From a checkpoint of a small transformer trained on Wikipedia: MLP 1024 quick GELU.
MLP neurons of a small language model. Each row is named by its layer, matrix (up: input weights) and neuron, and shows model dimensions 192-255. Each number is 50 + 10 x the weight over its row's rms, rounded and kept within 0 to 99.
A block is one neuron, or neurons of one layer that tend to fire together. Before each block is what it responds to, as a language model described it from the Wikipedia text at the highest values.

Responds to: First-name ending pieces
L7.up716:48 43 40 39 49 47 46 57 52 57 68 59 64 41 37 33 45 51 59 63 68 53 53 60 60 40 58 52 61 44 52 37 59 59 65 55 53 47 52 46 60 51 36 55 67 59 54 34 61 61 55 52 48 26 63 59 56 36 47 38 46 16 40 46

Responds to: Completed first names
L9.up12:44 47 59 43 51 49 31 49 40 44 62 48 61 50 24 31 43 50 49 51 49 49 65 54 56 51 62 46 73 43 40 35 48 67 43 31 64 52 42 53 42 50 70 45 61 63 63 60 40 63 32 49 51 58 50 45 38 54 61 57 39 59 76 49
L9.up116:45 59 58 39 50 42 56 43 65 60 49 57 53 43 61 60 58 40 65 39 63 52 49 45 62 39 53 54 52 59 44 35 44 58 52 61 76 65 26 48 52 58 43 58 59 57 52 59 71 46 43 40 41 45 39 49 59 49 44 73 53 44 54 50
L9.up278:40 37 22 48 45 45 52 52 47 58 30 55 58 38 39 47 65 55 58 43 62 62 53 53 39 41 50 59 64 48 38 32 57 41 45 50 51 36 51 54 52 44 45 46 36 51 52 63 63 60 56 44 51 28 52 63 49 61 49 51 49 26 28 57
L9.up482:70 45 69 53 59 54 55 41 47 61 64 43 38 47 47 54 27 54 65 55 54 55 55 46 42 46 52 45 59 47 57 43 51 27 52 34 46 51 45 43 52 51 54 43 48 57 48 52 55 36 52 33 53 36 50 41 23 35 40 51 39 64 41 41
L9.up593:50 46 57 40 50 52 49 34 48 64 49 54 65 50 56 49 47 39 61 69 57 39 66 46 57 34 60 60 46 60 46 45 54 45 64 49 59 42 44 46 51 57 33 41 51 80 56 70 47 43 43 37 63 44 40 55 43 37 57 45 44 23 48 53
L9.up635:47 38 52 33 52 44 48 57 48 54 59 43 51 80 46 50 39 53 56 44 40 43 59 51 62 61 64 45 74 45 42 53 42 49 43 50 38 34 46 52 45 38 52 28 30 49 43 55 54 60 37 49 51 56 42 68 47 37 42 39 48 46 47 56
L9.up791:51 52 51 59 58 57 51 45 55 55 57 39 48 54 48 27 53 54 48 54 51 37 55 37 44 37 44 66 63 44 47 33 44 43 71 35 57 42 41 45 59 63 55 59 40 37 47 42 47 64 59 40 68 51 41 48 47 36 57 55 60 47 45 55
L9.up861:76 58 58 35 45 47 50 61 50 62 55 64 47 44 68 63 71 44 50 51 39 50 63 48 52 46 58 48 53 46 37 39 51 56 53 42 42 37 52 58 41 52 30 46 54 59 45 61 49 60 53 63 37 51 30 56 43 31 56 53 51 33 45 43

Responds to: Repeated name endings
L9.up8:57 41 42 48 51 39 51 36 57 46 44 37 45 53 62 49 60 70 54 60 53 42 56 62 50 40 59 49 48 51 53 49 48 69 53 44 56 14 44 49 43 62 65 56 55 71 65 61 71 43 51 61 61 62 62 47 36 32 49 46 38 48 48 58
L9.up65:55 53 39 45 43 54 54 40 70 53 36 42 69 30 60 62 62 48 26 55 56 40 65 45 58 61 51 48 39 70 46 42 58 56 51 45 63 47 55 38 45 68 46 45 37 52 63 56 58 34 69 48 57 50 42 44 60 37 28 39 42 37 35 41
L9.up67:48 45 56 46 50 50 37 52 35 41 38 45 37 37 50 38 46 47 64 58 58 47 51 46 59 66 56 65 40 37 57 54 43 55 58 62 70 35 69 67 50 51 65 28 36 55 50 44 60 34 43 46 60 50 39 41 39 48 42 24 36 52 35 49
L9.up91:47 42 55 58 46 52 49 61 38 40 52 63 46 60 55 51 68 52 48 61 69 38 46 53 49 40 51 35 56 68 54 51 33 53 36 52 60 22 66 42 49 37 65 59 52 55 57 55 52 64 40 42 50 28 76 42 40 50 56 33 39 47 66 47
L9.up399:47 53 44 43 46 47 43 58 53 60 50 50 45 59 43 49 55 35 57 62 49 65 71 44 68 35 61 51 41 58 55 55 37 45 31 34 52 26 60 39 51 55 49 47 29 58 65 68 63 55 35 42 42 54 50 43 59 27 39 40 35 47 39 43
L9.up525:50 52 54 59 51 47 35 54 36 67 49 54 50 56 67 39 43 52 59 67 53 52 51 55 44 60 65 55 50 40 67 48 48 52 46 51 64 39 51 25 59 53 60 65 43 48 53 46 65 74 54 53 41 30 53 53 52 40 52 34 39 39 59 50
L9.up569:37 47 37 48 59 47 47 65 41 44 44 37 60 70 49 43 48 41 42 63 55 35 63 55 69 54 62 46 73 46 70 54 42 52 43 50 43 57 59 32 54 52 50 47 41 58 62 33 52 59 50 29 42 42 51 49 40 33 43 18 52 52 51 47
L9.up1015:36 44 35 38 57 46 41 54 49 61 45 50 50 45 61 39 61 50 65 61 34 54 61 39 66 40 51 43 52 44 60 66 45 60 70 63 58 38 28 43 45 58 49 63 53 70 56 41 46 47 62 44 57 62 52 34 56 25 55 41 37 53 23 38

Responds to: Sentence ends and word-piece middles
L7.up317:59 45 42 55 58 46 54 49 59 52 56 49 48 45 59 49 47 41 55 56 36 52 56 50 42 57 44 45 54 50 54 41 48 45 51 66 34 65 64 60 43 58 51 69 46 58 75 36 52 50 51 59 53 53 36 58 41 43 41 52 47 51 57 63

Responds to: Inside personal names
L6.up5:51 42 58 46 44 62 40 40 38 60 50 66 59 39 44 44 61 44 67 59 56 45 49 35 47 40 53 72 47 60 59 65 38 31 47 54 70 40 49 61 35 61 52 48 36 50 39 74 55 56 63 47 45 48 52 50 65 48 30 24 39 39 49 47
L6.up125:60 37 50 49 62 46 50 54 56 50 60 63 39 60 58 50 35 51 67 40 55 49 45 62 69 43 41 61 61 55 45 46 40 27 43 37 50 36 60 47 47 58 38 44 43 41 68 26 51 42 33 53 48 41 56 37 48 39 64 39 52 62 62 58
L6.up157:38 35 46 45 38 56 48 50 48 44 53 63 70 36 56 60 47 58 61 43 45 36 59 48 42 44 56 46 41 49 49 60 32 38 55 41 47 22 59 24 37 53 54 58 52 52 76 44 53 56 62 61 60 38 34 41 68 61 55 41 24 45 45 49
L6.up180:57 46 49 32 58 43 45 43 66 59 59 60 48 45 52 40 50 44 74 65 55 18 33 53 34 42 47 58 55 46 37 46 40 45 42 44 62 47 29 58 52 69 53 56 42 58 61 58 69 42 67 48 49 52 39 52 46 46 60 32 50 45 52 42
L6.up209:56 36 53 38 53 38 35 44 55 55 48 51 52 36 63 45 48 47 61 42 76 57 55 67 47 54 56 49 37 53 35 56 41 63 38 62 41 54 43 36 53 32 64 52 60 54 46 63 57 53 40 51 34 72 44 48 56 37 64 49 38 49 49 56
L6.up588:49 35 68 54 66 42 35 56 64 69 49 58 66 59 68 44 43 39 56 67 52 55 57 45 49 35 60 50 56 38 50 70 46 55 45 42 57 39 38 48 62 64 69 37 59 36 49 54 56 46 49 46 62 52 41 47 42 37 40 45 44 51 41 53
L6.up671:48 50 41 46 58 47 39 42 55 58 56 56 49 51 59 35 46 57 43 40 40 68 64 73 53 51 42 37 32 33 47 69 45 52 42 55 48 51 51 50 47 69 41 62 42 57 40 39 43 71 50 40 62 56 67 48 51 53 43 45 46 32 42 20
L6.up696:43 38 52 41 56 47 56 45 57 59 59 70 62 63 46 50 56 47 52 52 41 59 44 59 46 46 42 62 38 48 58 37 52 59 45 45 50 42 62 63 58 48 67 56 39 53 45 45 55 43 50 50 46 49 41 56 51 53 48 53 40 51 40 55

Responds to: Sentence-ending periods
L9.up93:46 48 35 58 60 47 52 55 62 51 53 49 67 50 50 52 59 43 55 49 56 37 49 41 58 59 41 79 64 51 38 53 34 48 55 53 62 48 44 44 62 47 54 55 47 42 55 60 60 40 44 41 54 41 49 40 47 71 62 49 21 63 56 59
L9.up96:32 53 50 39 41 49 55 79 66 63 43 48 35 47 44 51 52 50 39 56 63 66 60 51 47 56 47 72 61 57 51 40 55 45 47 67 58 60 45 51 52 53 28 61 37 43 53 55 57 38 31 57 44 54 39 44 51 69 47 47 23 48 59 62
L9.up119:40 46 55 53 80 43 59 43 62 43 54 50 54 57 47 27 62 53 45 54 49 40 39 38 61 37 44 54 28 41 32 56 61 41 64 55 55 47 45 59 58 46 54 57 52 55 51 61 43 58 50 42 52 47 48 45 38 51 42 38 33 59 34 65
L9.up505:47 53 54 52 53 64 54 61 57 52 51 48 49 44 51 43 36 54 53 55 59 50 52 41 36 48 63 48 31 62 62 46 45 54 53 65 41 49 49 63 45 50 47 37 44 38 72 39 51 50 42 38 39 63 53 68 59 56 47 58 48 47 36 64
L9.up598:50 49 39 53 61 42 60 56 44 66 59 62 30 53 51 37 69 43 42 53 31 51 52 44 45 61 20 44 44 48 41 46 39 43 53 39 56 54 55 53 46 43 47 53 53 38 78 66 58 54 40 37 58 40 33 61 48 54 62 32 40 45 39 56
L9.up676:35 34 23 57 59 42 50 40 46 59 50 55 55 48 70 44 55 60 46 53 60 44 62 46 62 34 44 74 55 51 40 49 35 56 51 55 36 58 48 51 46 51 44 61 56 49 66 60 55 47 50 57 43 52 43 59 55 36 71 58 53 63 42 40
L9.up782:52 46 38 52 52 49 47 48 55 46 43 54 41 52 66 59 52 42 42 61 36 62 56 38 38 56 31 32 47 46 28 45 49 54 46 48 32 52 55 40 42 58 63 52 54 58 50 33 56 59 53 58 68 52 58 45 44 46 58 52 43 53 51 72
L9.up826:57 32 46 44 57 39 39 32 49 51 38 52 57 71 59 45 38 57 36 52 54 73 50 45 58 47 62 50 50 54 44 49 48 39 56 33 46 55 44 61 18 76 43 57 54 47 54 59 54 59 37 53 62 53 52 50 43 50 57 51 45 52 47 53

Responds to: Verb-ending completions
L7.up113:42 58 62 82 67 63 61 55 55 47 51 43 53 62 40 60 53 54 57 44 37 56 44 44 48 55 62 51 52 64 39 37 59 38 58 30 48 41 48 56 39 44 55 25 43 27 54 49 40 39 48 50 51 58 48 34 45 37 46 34 46 57 66 43

Responds to: Speech and reporting verbs
L9.up69:52 57 26 50 65 56 43 52 71 55 61 30 37 58 43 55 51 57 55 65 40 53 62 47 49 45 54 33 63 47 46 54 57 42 57 36 53 43 48 36 34 48 45 53 59 67 42 45 54 48 59 20 47 49 70 63 59 56 39 38 45 43 52 58
L9.up223:42 62 47 48 46 63 45 53 50 40 36 54 38 56 51 54 29 58 55 35 68 44 47 50 30 57 34 43 50 60 57 41 41 40 45 50 52 51 64 62 52 55 69 42 57 47 56 54 35 59 42 32 49 35 57 62 34 49 43 41 48 52 53 42
L9.up346:59 47 56 53 24 53 48 67 46 51 52 60 59 49 44 70 39 63 45 58 60 30 63 56 56 55 52 50 55 65 59 44 63 54 55 72 63 45 48 55 54 28 53 68 53 40 54 35 43 30 50 38 59 55 44 55 50 65 41 47 44 58 38 44
L9.up388:22 39 65 46 39 39 49 38 59 35 32 47 44 62 70 38 50 44 50 38 37 46 48 70 48 75 52 37 51 61 41 69 43 53 55 67 54 53 56 45 63 36 49 61 32 33 54 50 56 49 59 32 57 47 51 62 42 31 38 51 44 51 34 53
L9.up580:48 43 41 62 45 57 55 51 42 42 58 45 62 51 77 55 33 37 58 42 69 40 51 53 44 54 47 50 40 51 49 49 68 46 64 41 62 50 41 59 41 45 68 45 51 39 64 45 45 55 57 35 53 60 44 59 54 45 40 46 38 52 58 66
L9.up753:46 53 39 60 33 50 55 64 20 38 54 42 33 39 43 41 51 48 41 72 54 41 48 56 45 28 52 27 64 55 55 57 35 52 37 64 49 51 52 56 53 58 60 62 61 74 47 64 43 39 36 44 39 48 42 54 51 45 47 47 59 45 68 49
L9.up979:57 52 48 59 42 50 53 58 44 34 59 43 39 49 30 44 55 47 88 47 60 59 38 56 26 51 72 65 38 53 49 54 39 49 48 49 60 42 47 34 47 51 52 39 50 37 52 68 52 47 42 25 35 43 45 67 56 64 37 47 55 57 41 57
L9.up1016:47 43 54 52 50 43 36 58 48 68 47 40 29 69 39 42 37 22 44 74 51 39 47 64 63 53 46 47 63 49 45 64 62 44 62 39 44 51 28 48 65 44 42 65 41 37 73 41 49 53 58 37 38 40 58 63 59 50 35 34 43 62 63 39

Responds to: Clause connectives and verb endings
L6.up77:53 57 41 58 42 45 47 31 46 66 56 44 29 50 36 46 34 66 62 58 59 40 35 65 47 50 50 37 56 66 40 67 61 48 56 57 53 65 47 34 65 46 48 48 57 53 72 38 53 36 53 47 65 38 51 60 47 51 53 49 43 44 36 38
L6.up134:51 58 59 57 38 41 62 37 37 76 69 60 61 52 35 42 21 68 50 53 57 40 49 41 34 33 56 49 54 58 36 57 44 61 51 44 58 50 48 38 65 55 64 26 66 50 44 39 58 57 43 56 52 51 49 58 51 43 45 38 38 27 48 57
L6.up342:41 56 46 54 52 36 48 38 59 46 53 50 56 74 55 47 41 43 58 54 64 26 43 46 45 44 47 38 39 50 39 46 52 60 44 49 46 62 28 44 44 52 46 62 56 47 46 45 56 40 50 39 57 34 48 42 65 61 35 67 60 52 38 50
L6.up412:40 48 59 45 52 67 52 51 53 67 32 63 63 53 40 43 62 46 50 52 56 48 35 53 50 43 66 53 60 61 59 71 66 38 46 51 45 50 55 60 28 66 61 66 48 48 47 43 54 49 45 43 48 61 56 48 34 53 63 38 51 41 48 50
L6.up515:53 50 52 50 61 53 41 54 58 41 55 50 37 44 37 55 56 55 54 42 61 38 60 50 31 35 46 55 56 49 73 48 65 48 55 59 44 51 48 45 46 65 50 51 51 44 61 58 48 46 56 55 57 45 63 55 48 49 47 51 52 45 76 56
L6.up715:44 40 46 74 50 57 38 52 41 67 57 59 44 37 40 41 52 50 65 57 50 27 30 51 46 32 40 52 56 59 47 66 47 39 47 34 58 63 70 49 51 79 55 48 48 47 57 47 51 52 47 48 43 61 44 48 46 53 48 43 33 57 56 58
L6.up753:59 37 36 45 45 60 48 60 46 56 45 45 32 55 48 55 51 46 56 64 31 33 30 41 58 41 56 69 40 53 56 43 43 58 53 40 64 46 46 30 56 43 51 75 60 77 72 53 66 39 57 36 52 39 62 58 34 64 37 47 53 55 37 54
L6.up855:24 54 66 72 34 40 49 61 71 61 34 38 44 69 41 55 32 56 56 57 56 36 47 60 62 32 54 48 49 52 54 62 40 55 53 59 44 60 71 41 44 63 43 60 57 60 66 45 67 55 56 43 55 52 35 36 62 39 48 58 25 32 75 46

Responds to: Verb stem fragments
L7.up601:50 41 38 51 58 52 61 44 55 46 48 51 49 65 42 55 44 60 81 51 52 46 30 51 38 34 66 47 53 49 60 52 52 57 53 54 54 54 51 34 62 64 57 62 54 52 51 57 66 40 49 40 46 56 56 52 65 52 46 46 50 55 46 51

Responds to: Clause subject–verb boundary
L7.up410:42 47 67 41 30 34 51 30 49 30 44 45 33 49 57 54 65 60 64 42 71 47 49 46 51 56 49 50 47 44 53 43 55 56 59 48 57 45 50 55 48 46 54 44 46 62 56 46 65 47 59 55 52 50 70 33 31 42 40 33 52 45 62 53

Responds to: Passive participle endings
L6.up3:48 62 53 58 48 46 56 44 49 47 55 35 39 73 45 61 42 60 58 58 66 62 46 54 38 36 52 46 45 55 65 40 52 37 50 50 62 53 61 49 47 38 40 37 75 49 24 70 52 41 44 38 46 43 49 43 60 44 42 26 48 48 52 40
L6.up272:64 48 54 56 56 47 66 45 48 44 53 52 49 63 46 34 53 59 64 57 61 67 42 49 50 56 42 43 39 62 51 49 67 41 41 61 63 42 57 59 33 39 57 47 57 38 56 57 69 51 58 38 59 43 45 61 50 59 43 67 52 49 48 57
L6.up469:47 54 57 34 50 52 60 54 30 53 37 54 60 63 49 40 55 78 49 64 34 58 36 52 59 51 56 53 52 46 51 39 46 47 48 28 57 46 46 36 61 49 49 39 41 60 54 70 64 62 45 55 46 58 43 44 55 30 61 50 48 54 50 51
L6.up569:77 35 43 52 48 55 49 52 46 53 47 45 54 55 70 65 50 56 64 48 32 60 65 67 45 59 41 48 58 41 46 63 54 31 45 47 36 50 42 45 49 49 44 56 62 61 75 55 52 39 48 27 43 41 46 46 49 38 41 48 40 69 51 60
L6.up622:38 37 53 54 49 52 52 48 54 57 59 70 42 58 30 61 25 55 74 38 55 60 30 37 63 64 50 58 53 50 58 48 41 68 65 59 38 46 46 32 47 41 50 52 60 62 32 60 48 57 43 47 57 44 61 38 60 48 51 65 47 41 48 46
L6.up667:38 54 42 51 35 57 52 57 59 46 43 55 55 50 43 49 23 63 51 41 55 58 42 60 52 55 60 39 67 56 63 63 53 45 41 40 52 47 42 50 52 29 52 40 48 30 37 37 59 40 60 52 54 44 61 61 71 53 51 52 58 43 57 53
L6.up824:52 58 55 32 60 44 49 66 50 55 56 45 58 59 34 53 48 44 65 49 39 43 40 51 37 59 65 60 43 54 58 43 42 37 58 33 36 46 37 49 30 71 53 41 38 51 64 47 65 40 55 44 47 63 56 67 58 48 46 57 47 61 45 66
L6.up913:53 55 60 53 65 57 55 62 52 56 28 54 51 60 46 46 60 49 53 30 42 45 43 69 41 56 50 59 50 54 64 46 47 32 67 32 39 42 45 62 49 46 56 37 35 43 46 71 31 27 59 52 57 48 55 27 66 48 48 66 45 44 69 39

Responds to: Verb endings before objects
L9.up49:40 53 40 47 59 43 54 59 62 58 57 58 39 45 40 54 53 44 57 40 62 50 52 39 51 57 44 49 61 30 65 63 43 45 58 35 44 40 39 70 52 48 54 41 45 56 64 56 44 59 45 56 63 58 41 38 52 32 42 46 45 54 35 30
L9.up146:52 48 51 48 59 65 37 47 55 55 69 64 47 55 63 45 48 49 42 40 51 54 46 44 49 55 52 60 34 37 56 59 52 28 70 53 43 28 49 64 54 41 59 31 64 37 56 48 33 44 54 35 49 35 54 44 51 53 48 61 47 38 55 37
L9.up186:40 53 41 60 43 47 49 50 36 55 51 60 46 74 54 59 59 61 62 47 64 43 49 37 56 42 50 58 41 39 43 56 57 44 44 32 47 55 42 54 59 46 43 50 62 53 35 49 54 21 63 50 51 54 41 43 53 47 57 60 52 43 67 69
L9.up195:47 51 39 77 51 44 52 45 53 47 52 46 67 50 43 37 56 42 52 50 63 55 36 58 46 54 48 56 54 26 68 77 37 50 57 34 50 57 54 39 46 31 50 50 40 44 53 51 44 43 46 41 49 35 56 36 66 42 38 39 36 48 44 53
L9.up347:38 46 61 35 44 47 51 47 54 60 44 43 42 56 70 48 32 45 54 48 58 55 48 54 47 41 64 56 56 39 46 46 43 27 47 45 58 51 50 50 55 42 40 39 41 60 32 52 55 41 51 27 38 52 51 42 40 48 28 38 33 53 60 48
L9.up445:59 49 56 61 46 49 53 47 57 55 55 57 37 46 44 57 43 51 46 26 47 36 65 44 50 57 44 47 56 43 54 37 50 33 43 56 72 50 56 69 46 38 61 42 47 50 66 68 40 39 57 49 34 63 55 42 80 38 32 51 58 41 41 36
L9.up647:37 26 56 62 62 71 30 40 59 53 52 49 43 63 58 52 57 36 36 63 49 51 38 42 54 47 46 69 56 47 43 55 40 49 62 54 31 51 51 48 52 49 64 46 55 50 58 67 34 43 53 42 51 51 48 56 60 35 51 53 42 54 56 45
L9.up1014:36 45 76 50 72 48 53 50 75 56 36 23 36 55 54 74 46 47 51 49 60 59 49 40 61 62 63 45 40 48 71 39 42 34 53 52 49 47 49 31 45 40 42 57 64 60 58 38 57 40 69 40 54 59 63 46 50 59 59 59 53 43 60 40